{
  "n_head": 4,
  "n_kv_head": 4,
  "head_dim": 128,
  "activation": "swiglu",
  "rope_base": 10000.0,
  "qk_norm": false,
  "attn_scale": 0.0884,
  "init_std_o": 0.018,
  "lr_mult_o": 1.7,
  "seq_len": 512,
  "train_tokens": 876700000
}
MLP neurons of a small language model. Each row is named by its layer, matrix (down: output weights) and neuron, and shows model dimensions 16-143. Each number is 200 + 20 x the weight over its row's rms, rounded and kept within 0 to 999. A neuron's up and down rows have the sign that makes its largest values positive.
A block is one neuron, or neurons of one layer that tend to fire together. After each block is what it responds to, as a language model described it from the Wikipedia text at the highest values.

L5.down22,222,226,230,205,180,192,194,200,186,192,153,154,180,212,233,208,180,195,215,238,205,191,166,213,219,207,191,177,156,222,259,237,188,194,194,219,191,183,168,211,173,230,230,188,225,207,198,144,204,195,196,229,193,206,190,207,212,204,163,213,182,203,178,193,189,189,212,192,210,186,206,186,200,218,218,197,185,197,201,214,170,168,174,146,199,203,183,185,251,199,202,169,185,211,213,187,169,173,206,224,207,162,186,207,180,186,185,188,208,192,193,218,193,200,223,226,181,182,178,191,208,207,204,215,185,191,181,178
L5.down63,159,179,174,177,193,206,206,230,189,185,216,170,245,218,213,237,220,203,211,199,213,200,196,219,198,171,206,194,226,222,217,222,201,181,232,180,190,210,203,219,211,215,207,192,211,197,199,174,205,209,190,167,201,174,210,202,239,196,184,208,201,184,221,211,222,223,195,203,203,204,191,195,178,220,185,215,193,220,221,196,194,177,205,248,204,232,193,208,203,227,189,241,187,225,192,226,211,195,166,207,194,184,190,208,182,194,184,216,203,177,185,197,215,210,211,234,220,218,191,162,210,178,242,198,203,226,205,175
L5.down125,188,203,217,223,177,196,174,234,196,179,230,186,231,188,195,152,198,246,182,219,181,201,175,197,193,198,197,214,203,220,198,163,188,226,201,206,195,230,222,199,186,162,192,198,192,190,194,201,228,228,172,220,207,221,161,192,191,147,186,170,201,219,209,206,213,210,204,205,209,182,189,193,160,194,192,188,225,211,215,212,216,204,228,177,205,214,209,202,143,223,196,217,201,209,222,178,187,207,181,209,147,180,190,217,186,190,186,203,218,196,225,207,222,210,227,188,203,208,230,208,216,195,191,188,204,216,189,182
L5.down250,181,217,215,200,178,159,157,209,235,192,216,194,206,223,222,212,204,209,175,171,204,191,202,203,201,218,157,175,229,236,210,180,193,239,217,180,204,206,210,225,216,152,201,220,200,206,217,211,184,222,196,185,197,189,221,175,214,212,160,165,184,233,219,228,199,220,194,200,218,188,200,215,211,214,215,239,192,176,204,181,189,184,232,228,198,241,178,194,178,179,189,207,212,182,167,201,208,179,228,205,180,179,205,216,170,209,199,201,185,204,186,170,201,185,205,184,211,155,191,186,252,202,205,191,216,209,205,219
L5.down313,171,193,204,211,164,193,218,211,200,207,197,202,173,174,187,232,201,203,216,245,209,196,174,213,244,193,194,232,208,197,207,212,214,181,192,176,241,176,189,203,184,232,171,210,185,242,219,224,205,192,181,194,186,197,218,186,195,203,210,203,224,196,222,184,228,235,177,210,198,182,174,174,190,200,231,248,211,203,193,182,190,199,224,215,198,198,226,191,221,208,173,189,218,220,204,158,185,200,206,225,205,225,169,206,252,187,215,220,194,185,164,247,162,228,179,186,191,225,176,205,210,179,226,209,173,206,198,199
L5.down333,184,220,175,215,194,174,213,154,208,211,232,171,183,192,210,215,208,216,190,213,215,223,169,163,205,223,168,194,180,194,197,128,180,200,208,181,211,198,204,158,256,243,181,188,204,222,184,201,179,185,181,199,192,190,207,188,193,202,201,180,210,209,186,208,191,220,215,180,248,186,232,192,201,218,182,185,190,218,209,221,218,222,187,182,185,210,159,218,199,222,179,174,193,155,183,238,184,207,184,186,190,201,229,207,225,176,176,183,191,182,156,210,167,192,170,207,215,225,199,208,170,183,205,222,217,213,212,217
L5.down455,204,178,183,199,210,228,174,201,204,193,191,188,177,186,190,206,200,176,209,191,222,200,236,174,182,195,173,191,200,215,182,187,211,195,214,155,217,210,204,169,185,190,221,167,207,192,181,218,203,223,161,209,177,221,187,197,207,222,188,181,210,204,223,173,185,234,199,207,142,232,209,227,180,193,200,219,191,225,215,187,212,181,230,188,200,204,178,192,184,226,148,172,213,202,186,219,202,179,205,213,175,180,203,216,223,201,202,173,230,196,155,238,186,203,198,174,199,192,186,138,203,171,197,175,198,189,273,198
L5.down573,214,181,198,216,209,179,178,241,191,227,228,203,192,222,208,182,152,180,195,208,215,221,198,197,191,198,217,197,182,205,220,228,214,206,194,183,218,199,208,207,191,229,226,212,170,207,190,207,216,211,214,213,193,194,172,184,195,217,201,161,228,210,201,212,200,196,232,237,194,181,173,207,175,237,173,187,191,205,222,206,206,214,183,209,166,231,219,206,174,227,201,186,191,187,203,189,170,194,193,179,251,199,196,192,229,207,208,211,197,137,211,186,248,213,211,193,209,210,163,194,218,186,203,205,203,136,197,193
L5.down642,183,169,211,198,218,195,172,217,203,240,172,236,160,218,200,166,187,152,235,196,203,202,188,188,186,207,193,203,189,219,166,192,227,189,190,238,208,226,181,185,183,185,202,224,210,221,196,222,172,171,211,148,184,201,188,217,184,196,234,195,209,170,198,221,202,207,224,204,186,212,181,206,149,211,189,185,189,220,167,196,178,183,211,206,173,206,163,185,189,200,198,180,187,201,167,185,170,193,200,175,217,206,180,192,186,196,250,204,180,231,208,168,214,212,187,227,186,220,180,199,179,217,206,195,181,185,187,186
L5.down664,219,221,188,185,219,196,236,219,186,209,175,203,177,199,202,199,210,189,205,188,226,238,204,196,216,203,200,174,203,201,214,171,197,213,171,185,212,224,239,190,195,201,199,205,193,201,199,245,198,221,233,208,187,166,220,213,206,231,209,204,216,193,166,166,158,224,208,181,179,224,208,171,228,192,226,197,168,186,207,193,193,205,206,197,216,216,215,184,221,210,175,181,222,205,223,213,235,169,195,181,236,199,206,165,198,200,184,203,175,197,170,209,217,212,159,218,217,222,190,192,204,175,193,208,215,220,165,191
L5.down761,203,210,196,198,237,214,214,210,196,176,195,188,201,182,197,223,196,174,165,152,197,240,186,199,211,215,162,220,206,161,202,206,193,232,197,224,219,219,231,189,175,191,182,249,185,183,225,222,192,176,203,205,205,249,181,207,196,219,209,186,194,178,197,200,161,208,188,206,193,170,205,232,191,214,215,207,161,160,222,211,160,209,209,169,206,189,210,198,224,200,267,200,176,169,184,186,200,183,253,189,211,201,238,195,200,171,189,211,210,240,200,215,169,200,197,176,209,212,212,220,189,196,198,182,191,230,223,151
L5.down898,200,182,192,178,198,203,225,205,167,212,188,209,185,232,196,180,197,165,210,207,194,203,173,188,226,183,197,223,205,199,209,230,216,204,192,235,158,176,204,232,158,222,177,212,193,194,248,209,200,189,183,189,214,199,227,226,220,197,193,217,169,227,202,219,207,195,222,182,181,203,171,174,202,210,187,203,203,194,183,181,204,219,202,212,174,166,213,215,187,191,219,188,228,189,217,214,203,231,185,253,209,235,193,215,218,191,190,177,217,165,185,206,172,186,225,207,213,197,210,197,217,184,186,194,206,193,228,218
L5.down950,174,196,212,222,192,158,213,184,205,172,181,178,189,181,190,175,185,156,189,234,237,172,195,208,192,181,227,208,171,189,164,203,190,220,236,185,179,213,226,217,236,256,208,207,172,226,228,204,187,206,201,227,157,189,229,170,239,181,206,206,175,187,212,195,185,218,217,200,193,234,198,193,220,203,221,231,215,218,191,204,191,204,221,217,184,244,205,208,173,177,193,187,187,227,144,186,197,183,219,163,217,196,201,222,188,212,180,207,218,150,181,204,220,231,207,202,193,198,225,193,213,168,213,170,190,175,185,191
L5.down1160,211,199,210,198,178,192,170,198,230,228,193,195,177,191,198,237,210,200,207,166,227,199,177,201,211,227,195,200,203,191,232,216,139,210,204,191,189,245,187,177,209,225,181,212,207,203,179,198,224,214,196,212,206,161,174,203,189,209,175,155,188,193,186,201,201,179,213,205,207,214,211,196,217,195,247,185,214,225,179,232,200,189,180,211,198,222,200,214,184,217,206,216,178,200,154,199,213,182,161,133,182,213,194,220,242,228,169,162,219,196,184,193,178,189,170,186,208,162,206,203,226,195,211,227,175,236,200,205
L5.down1222,166,216,195,184,176,197,204,199,210,183,200,185,212,219,213,234,153,181,217,203,178,197,209,208,218,226,220,198,195,215,203,221,198,196,196,227,233,209,236,220,175,204,218,235,224,206,183,211,206,170,198,215,228,224,195,202,213,209,220,201,207,139,192,211,221,202,192,193,220,243,185,189,187,215,212,215,243,189,216,200,217,175,207,215,221,198,212,221,208,200,183,208,172,190,169,202,216,178,174,213,187,186,226,172,213,185,198,187,190,238,165,208,205,230,167,191,193,192,165,197,213,146,217,184,199,209,199,197
L5.down1281,214,211,164,201,169,189,191,178,213,226,186,199,206,180,221,217,215,201,212,191,172,145,199,191,230,173,161,196,196,208,208,168,200,212,192,212,196,210,234,195,179,205,212,160,188,150,219,252,175,167,192,229,206,194,223,217,186,211,223,218,213,152,223,180,202,251,170,209,213,230,182,165,180,214,220,184,202,249,227,206,221,183,177,196,212,207,211,196,196,207,174,183,205,172,204,201,212,176,174,206,186,199,238,184,211,169,181,208,160,177,202,182,190,214,202,194,232,186,192,166,163,214,181,198,207,205,225,172
Description: Article after preposition/verb

L2.down886,192,206,212,195,181,240,207,187,195,188,149,157,169,193,218,207,192,211,193,190,176,235,228,214,188,178,240,191,240,187,216,189,207,185,199,187,205,229,170,129,195,230,214,262,245,195,200,193,194,200,235,212,192,196,183,202,190,176,219,167,145,200,232,220,167,228,213,231,218,228,199,206,192,237,189,209,186,161,197,160,184,170,199,184,157,184,225,221,181,222,195,193,220,208,179,215,205,215,184,231,200,189,220,227,215,210,237,187,224,209,214,191,205,222,208,184,197,180,199,223,188,187,171,213,194,219,174,189
Description: Table cell and coordinate tokens

L3.down236,230,224,180,244,202,181,208,244,202,190,225,192,198,195,209,210,210,224,177,247,212,224,199,217,235,231,200,222,208,196,181,207,212,209,189,204,210,224,217,217,177,231,201,221,194,184,226,203,220,215,212,200,185,217,172,211,182,158,208,198,185,190,198,179,182,176,197,188,191,171,195,199,167,178,205,189,237,207,205,205,234,219,189,179,195,175,190,201,198,213,187,226,192,220,196,209,210,176,210,226,167,227,184,206,197,215,212,218,206,206,219,193,207,215,189,207,203,211,170,187,224,220,227,176,193,203,212,170
L3.down846,171,202,204,215,190,230,205,211,194,162,197,176,220,241,235,177,194,188,177,226,196,162,211,181,227,206,230,238,206,215,187,250,199,190,226,232,255,182,219,228,210,170,204,193,197,197,196,224,208,211,191,220,214,203,173,158,213,234,212,153,164,172,191,201,201,207,215,222,202,197,224,184,197,161,221,207,221,191,189,196,222,200,218,211,237,207,223,213,205,183,200,205,191,214,237,214,200,210,215,210,239,217,200,205,230,227,204,214,194,222,192,198,200,177,188,190,204,202,194,203,210,221,215,210,207,199,209,186
L3.down937,178,143,178,160,200,201,193,179,195,206,227,181,199,173,188,182,209,221,211,183,211,192,176,199,197,207,231,178,173,180,196,189,185,223,204,160,205,208,218,199,197,213,178,202,184,205,224,246,161,182,226,220,223,204,187,189,209,210,198,210,180,179,224,206,188,212,201,184,237,222,219,228,196,203,225,192,220,194,218,171,190,233,190,190,209,168,242,189,182,173,208,190,219,223,185,249,219,189,235,187,240,193,219,205,231,238,217,195,171,204,168,150,189,172,186,229,209,178,215,200,218,225,172,187,214,194,195,208
L3.down975,223,207,223,183,205,194,196,181,209,203,210,202,266,219,235,206,210,213,185,165,165,199,207,200,220,201,229,203,217,180,176,202,211,182,204,201,232,159,191,199,213,176,211,225,189,188,189,220,181,171,194,206,208,171,204,213,206,205,199,187,249,212,212,192,215,142,198,214,218,186,196,187,215,203,200,184,243,143,194,193,191,206,187,221,192,205,242,177,178,226,203,199,200,204,238,212,210,201,150,182,221,182,228,213,213,193,175,227,236,225,193,230,216,186,198,182,201,204,193,213,211,192,187,156,224,215,200,190
Description: Dates: day and comma

L2.down799,210,193,181,241,184,174,227,181,188,198,226,197,209,202,206,232,194,160,183,186,167,198,208,196,218,177,224,211,181,208,192,175,184,220,181,190,197,223,197,187,179,200,218,185,196,188,191,197,173,223,220,217,173,217,198,241,212,187,200,209,236,179,178,187,259,204,241,221,196,186,201,177,191,221,140,200,224,208,220,189,207,208,198,166,192,222,190,189,223,210,173,163,198,179,170,213,197,228,214,165,189,175,226,197,199,191,210,197,193,213,214,230,220,192,202,215,196,220,182,194,208,205,210,212,183,205,174,214
Description: Singular one / a

L3.down250,249,224,178,206,186,202,188,241,222,182,211,196,213,197,201,186,187,194,217,196,189,151,217,204,205,194,203,175,204,200,186,184,195,236,211,195,222,238,210,185,190,234,215,194,214,208,226,202,165,214,199,190,217,189,254,188,209,217,215,217,223,219,179,162,190,190,198,196,207,190,162,197,197,211,216,192,225,189,180,194,221,242,200,194,224,218,152,212,179,204,219,197,206,205,220,204,197,176,179,222,217,212,229,208,212,179,203,202,207,196,161,217,198,212,167,193,205,183,184,194,181,211,193,217,167,155,188,194
L3.down1051,201,173,197,207,209,221,224,182,183,185,211,151,207,207,205,175,214,194,200,174,195,220,212,202,208,182,206,179,198,192,215,226,199,187,159,180,195,165,204,195,231,191,182,225,246,194,187,176,197,174,217,221,173,217,228,172,222,179,220,207,204,193,251,215,217,235,184,189,233,209,203,182,220,179,211,203,229,197,196,231,203,189,193,204,216,211,170,200,239,140,226,225,192,197,226,206,169,213,208,167,207,168,194,217,227,228,199,205,189,211,208,194,185,215,187,208,178,192,210,204,189,159,167,227,177,198,170,219
L3.down1150,204,207,206,204,186,207,167,217,210,167,208,200,199,208,216,177,233,233,222,216,178,210,211,171,210,188,206,208,191,203,200,231,218,238,160,241,214,201,203,188,208,235,167,169,191,244,215,166,187,197,172,202,202,230,185,183,203,216,205,195,219,225,183,234,189,184,201,198,231,203,182,197,198,238,226,189,240,202,205,221,194,236,209,245,200,185,164,204,240,206,205,183,172,199,204,176,206,202,212,220,190,184,176,201,197,204,186,193,219,210,198,189,192,206,195,198,191,206,184,204,201,222,196,189,197,172,205,176
L3.down1164,175,176,181,196,184,208,186,216,204,234,253,177,194,212,224,192,190,218,205,204,235,204,174,212,199,199,238,206,151,192,233,234,187,192,167,206,235,207,173,240,217,176,187,206,184,210,190,194,182,179,224,247,191,195,190,202,226,220,227,215,223,204,230,177,219,226,215,222,183,184,207,210,212,198,157,204,225,193,213,211,192,188,214,202,176,192,193,201,208,166,185,205,206,218,212,182,214,194,225,222,216,204,195,191,219,221,217,195,240,214,198,205,187,227,199,207,217,220,204,216,225,199,216,217,204,196,189,191
Description: First-column table separator

L5.down29,178,222,185,223,204,234,240,184,216,229,195,171,204,211,223,203,180,241,192,204,201,170,244,200,177,182,195,177,221,205,225,193,202,185,187,193,191,228,142,211,211,176,226,179,218,178,182,232,204,210,224,211,201,244,153,207,153,203,221,176,190,182,222,206,196,188,200,185,209,193,190,244,206,235,208,220,212,194,206,193,201,163,221,206,201,173,171,201,199,246,183,178,211,226,195,180,190,197,183,171,194,183,179,175,189,170,207,219,190,203,199,233,168,189,188,193,151,209,230,224,209,203,190,198,188,214,210,194
L5.down362,192,199,209,216,193,188,200,179,174,219,194,172,206,194,180,181,199,180,206,188,222,195,224,212,229,216,185,178,202,207,206,166,194,211,192,188,197,194,203,182,227,171,219,195,214,212,179,229,175,191,192,191,177,233,196,181,218,203,204,195,189,209,206,224,219,214,195,227,213,219,194,221,210,220,161,185,224,238,189,216,188,191,243,216,169,158,185,215,194,170,227,188,176,208,208,210,179,202,231,199,190,211,203,199,205,174,198,210,162,219,215,233,216,229,235,177,191,198,201,178,243,193,214,218,165,212,173,207
L5.down431,179,225,178,215,161,198,226,186,193,202,177,193,157,219,214,226,185,242,191,184,172,180,213,196,217,191,175,191,210,200,246,221,223,208,202,209,230,243,217,211,202,204,182,168,198,230,235,199,209,211,178,229,213,228,164,190,196,222,172,222,164,216,167,199,213,171,197,214,206,220,182,218,217,221,211,211,189,185,183,192,209,210,207,177,200,188,207,224,205,231,215,180,192,181,224,190,177,202,213,190,201,219,175,243,212,196,183,228,198,194,195,227,199,188,213,221,196,186,197,193,201,169,174,229,185,174,226,183
L5.down588,175,195,219,214,180,204,174,185,220,197,214,175,164,197,195,182,174,198,216,185,166,224,241,233,169,199,199,194,168,173,179,214,190,193,177,197,189,216,202,194,156,209,222,164,185,207,221,170,208,237,206,240,205,229,226,227,206,178,196,222,173,177,221,183,204,227,204,245,238,211,247,188,218,186,205,174,181,199,202,211,220,179,198,201,203,214,202,177,178,212,184,193,186,214,207,209,206,204,200,218,192,202,178,169,176,176,236,210,205,194,178,202,204,193,203,208,212,231,187,204,178,249,217,239,196,218,162,209
L5.down619,211,190,227,186,212,201,190,190,225,205,210,229,183,194,206,162,207,202,221,198,223,193,232,194,146,156,238,220,192,186,209,202,190,230,224,216,219,223,208,204,237,217,245,204,221,177,190,205,206,210,219,216,187,178,182,193,203,205,200,220,206,218,222,217,198,229,204,197,225,184,226,186,188,189,201,176,217,209,218,192,215,204,198,210,171,190,183,235,236,161,242,204,221,227,226,196,186,214,188,184,193,193,199,191,172,249,195,180,205,217,206,264,195,199,218,207,199,214,215,192,174,177,198,190,185,178,236,178
L5.down680,198,185,176,223,211,218,190,203,198,203,214,168,202,187,225,230,217,189,214,197,192,173,177,124,203,189,203,183,202,208,197,225,228,199,187,213,197,198,210,191,215,189,186,196,167,179,199,133,202,176,219,208,191,214,240,212,245,199,215,211,195,191,193,224,236,205,182,184,216,227,201,178,178,219,180,172,186,224,197,188,205,188,220,208,213,200,211,172,178,211,205,240,183,211,163,204,208,198,199,226,213,192,195,178,206,199,205,191,217,247,221,191,206,185,196,204,199,163,182,173,184,187,176,156,204,198,186,218
L5.down718,192,225,223,190,215,199,198,205,178,170,176,171,202,203,183,194,182,211,204,235,189,190,181,196,208,206,179,180,228,178,173,220,191,188,206,213,219,200,190,222,193,215,169,227,215,196,228,184,198,210,184,206,195,160,181,190,204,207,200,171,238,206,216,197,186,168,190,206,232,203,150,203,222,234,154,190,211,173,174,185,210,163,186,197,206,187,193,209,171,203,214,193,220,189,190,198,206,251,181,193,202,207,187,223,227,200,171,226,233,234,232,185,223,198,181,210,198,197,190,201,213,183,197,217,236,197,228,195
L5.down907,178,216,163,170,214,196,207,234,191,205,220,217,207,210,175,237,193,235,193,170,193,218,189,242,208,201,202,199,177,238,208,196,230,204,171,216,189,205,194,176,222,214,198,213,181,215,221,221,205,214,176,192,171,207,190,221,227,204,177,172,155,212,169,205,239,193,210,177,192,250,202,166,200,189,188,188,205,193,195,214,222,202,202,205,183,235,219,221,206,201,163,185,216,199,204,229,185,201,219,220,231,200,208,202,178,164,189,190,169,212,232,209,217,226,238,231,191,183,219,204,211,205,198,215,208,186,201,192
L5.down1011,178,179,177,232,232,202,200,188,199,218,218,174,187,178,171,220,193,216,178,211,187,215,187,202,220,212,211,213,237,204,220,208,237,199,214,190,238,191,251,208,174,171,179,192,187,199,194,168,199,224,214,176,224,225,190,189,213,208,182,192,187,195,246,180,169,193,163,173,172,222,207,217,208,194,220,229,204,171,199,173,232,178,191,229,208,206,201,178,194,193,173,228,183,233,220,171,206,171,207,170,236,173,187,180,211,194,214,188,178,230,185,181,233,179,185,202,180,194,197,190,168,196,208,209,203,220,196,187
L5.down1019,184,196,236,222,188,203,230,189,181,171,174,178,215,165,213,219,183,166,224,201,176,215,197,215,213,170,223,222,213,215,165,220,207,185,195,198,156,178,215,231,190,222,195,228,151,232,198,221,199,212,211,183,217,216,226,209,212,224,165,215,190,172,221,194,183,170,198,177,221,228,170,188,230,236,205,215,189,196,205,194,185,208,220,191,209,206,229,206,197,228,204,208,177,169,208,218,236,192,175,189,168,179,223,148,226,183,215,190,211,196,202,209,227,217,182,199,198,185,217,230,186,214,182,186,203,216,191,174
L5.down1063,200,211,180,198,189,176,202,206,188,229,180,190,192,201,171,234,205,206,153,252,210,173,203,210,200,198,221,224,173,197,221,223,197,236,180,181,211,195,178,198,194,213,227,209,219,225,217,168,187,181,171,222,129,187,157,190,207,211,205,211,184,193,204,217,219,229,173,220,219,207,201,188,213,185,204,227,242,225,213,214,239,159,231,170,218,197,200,185,192,201,177,222,200,208,221,221,212,172,189,169,208,192,184,174,224,190,175,196,208,212,183,166,227,182,198,198,185,216,199,202,202,210,198,211,197,222,212,228
L5.down1075,181,195,214,205,149,215,182,163,212,200,213,186,187,183,189,193,199,175,231,199,164,218,156,210,196,224,183,177,238,202,259,183,209,200,210,233,202,208,186,184,209,226,172,188,180,220,175,199,185,219,195,238,167,217,184,203,214,198,199,193,165,204,192,178,189,206,181,232,225,197,225,191,186,217,200,167,216,207,209,165,233,202,232,188,221,206,194,244,220,183,200,257,205,188,206,186,203,188,162,175,209,216,192,185,185,200,200,177,212,200,219,205,205,154,170,192,235,219,195,199,180,204,232,174,187,234,210,213
L5.down1127,192,210,215,175,207,201,198,195,224,184,199,196,207,219,239,198,214,196,185,198,208,180,220,164,222,215,232,191,193,198,215,206,189,181,220,165,176,219,227,196,162,217,206,201,230,185,185,195,221,181,216,192,198,248,199,173,196,222,196,191,203,182,197,197,196,211,194,201,194,205,209,177,202,167,191,204,233,170,173,218,175,188,174,224,177,162,227,208,240,214,181,189,210,183,179,190,222,180,218,178,206,199,178,190,186,196,207,208,208,237,202,199,231,175,191,200,204,179,185,204,181,223,182,179,203,191,201,220
L5.down1138,210,192,181,232,206,202,189,197,203,211,194,208,208,191,208,184,150,205,182,206,180,207,223,165,164,164,206,198,151,236,189,235,165,191,198,212,215,154,215,173,212,169,216,209,220,187,176,197,194,211,198,214,181,189,205,212,226,230,235,196,224,238,229,197,183,203,203,207,243,176,204,182,205,244,195,222,195,168,218,165,180,229,168,212,195,226,201,227,203,179,222,201,236,216,200,198,236,185,133,222,202,188,185,190,189,185,226,187,202,214,220,230,199,205,207,171,192,202,203,218,204,223,183,199,189,175,200,171
L5.down1150,190,168,200,161,236,153,213,193,191,235,197,202,186,194,229,225,208,184,201,196,192,210,185,232,220,212,239,225,188,195,185,222,185,192,185,175,176,234,189,153,231,194,182,192,202,206,190,187,212,225,216,199,193,217,190,201,209,198,217,179,207,208,228,193,221,165,208,159,173,212,245,192,172,192,217,211,207,211,193,204,223,192,200,220,189,218,237,195,175,169,183,230,211,183,187,228,174,183,201,193,172,209,196,203,219,207,196,216,229,206,189,156,170,201,194,204,235,220,189,235,197,219,211,192,209,177,189,187
L5.down1306,206,201,223,213,213,207,204,207,167,183,189,184,194,192,196,187,171,226,213,178,160,227,201,179,198,181,164,205,143,171,194,196,214,209,178,208,190,197,175,202,189,227,220,210,177,212,230,207,172,203,205,200,236,201,192,173,161,189,233,219,203,167,182,203,229,187,210,212,195,235,204,171,195,198,211,208,175,197,175,242,220,199,206,179,197,199,197,239,245,220,179,187,216,204,196,194,181,206,209,187,222,170,221,210,205,229,208,179,184,199,213,186,221,188,234,232,199,222,192,172,179,182,177,210,177,220,186,229
Description: Table row-label separators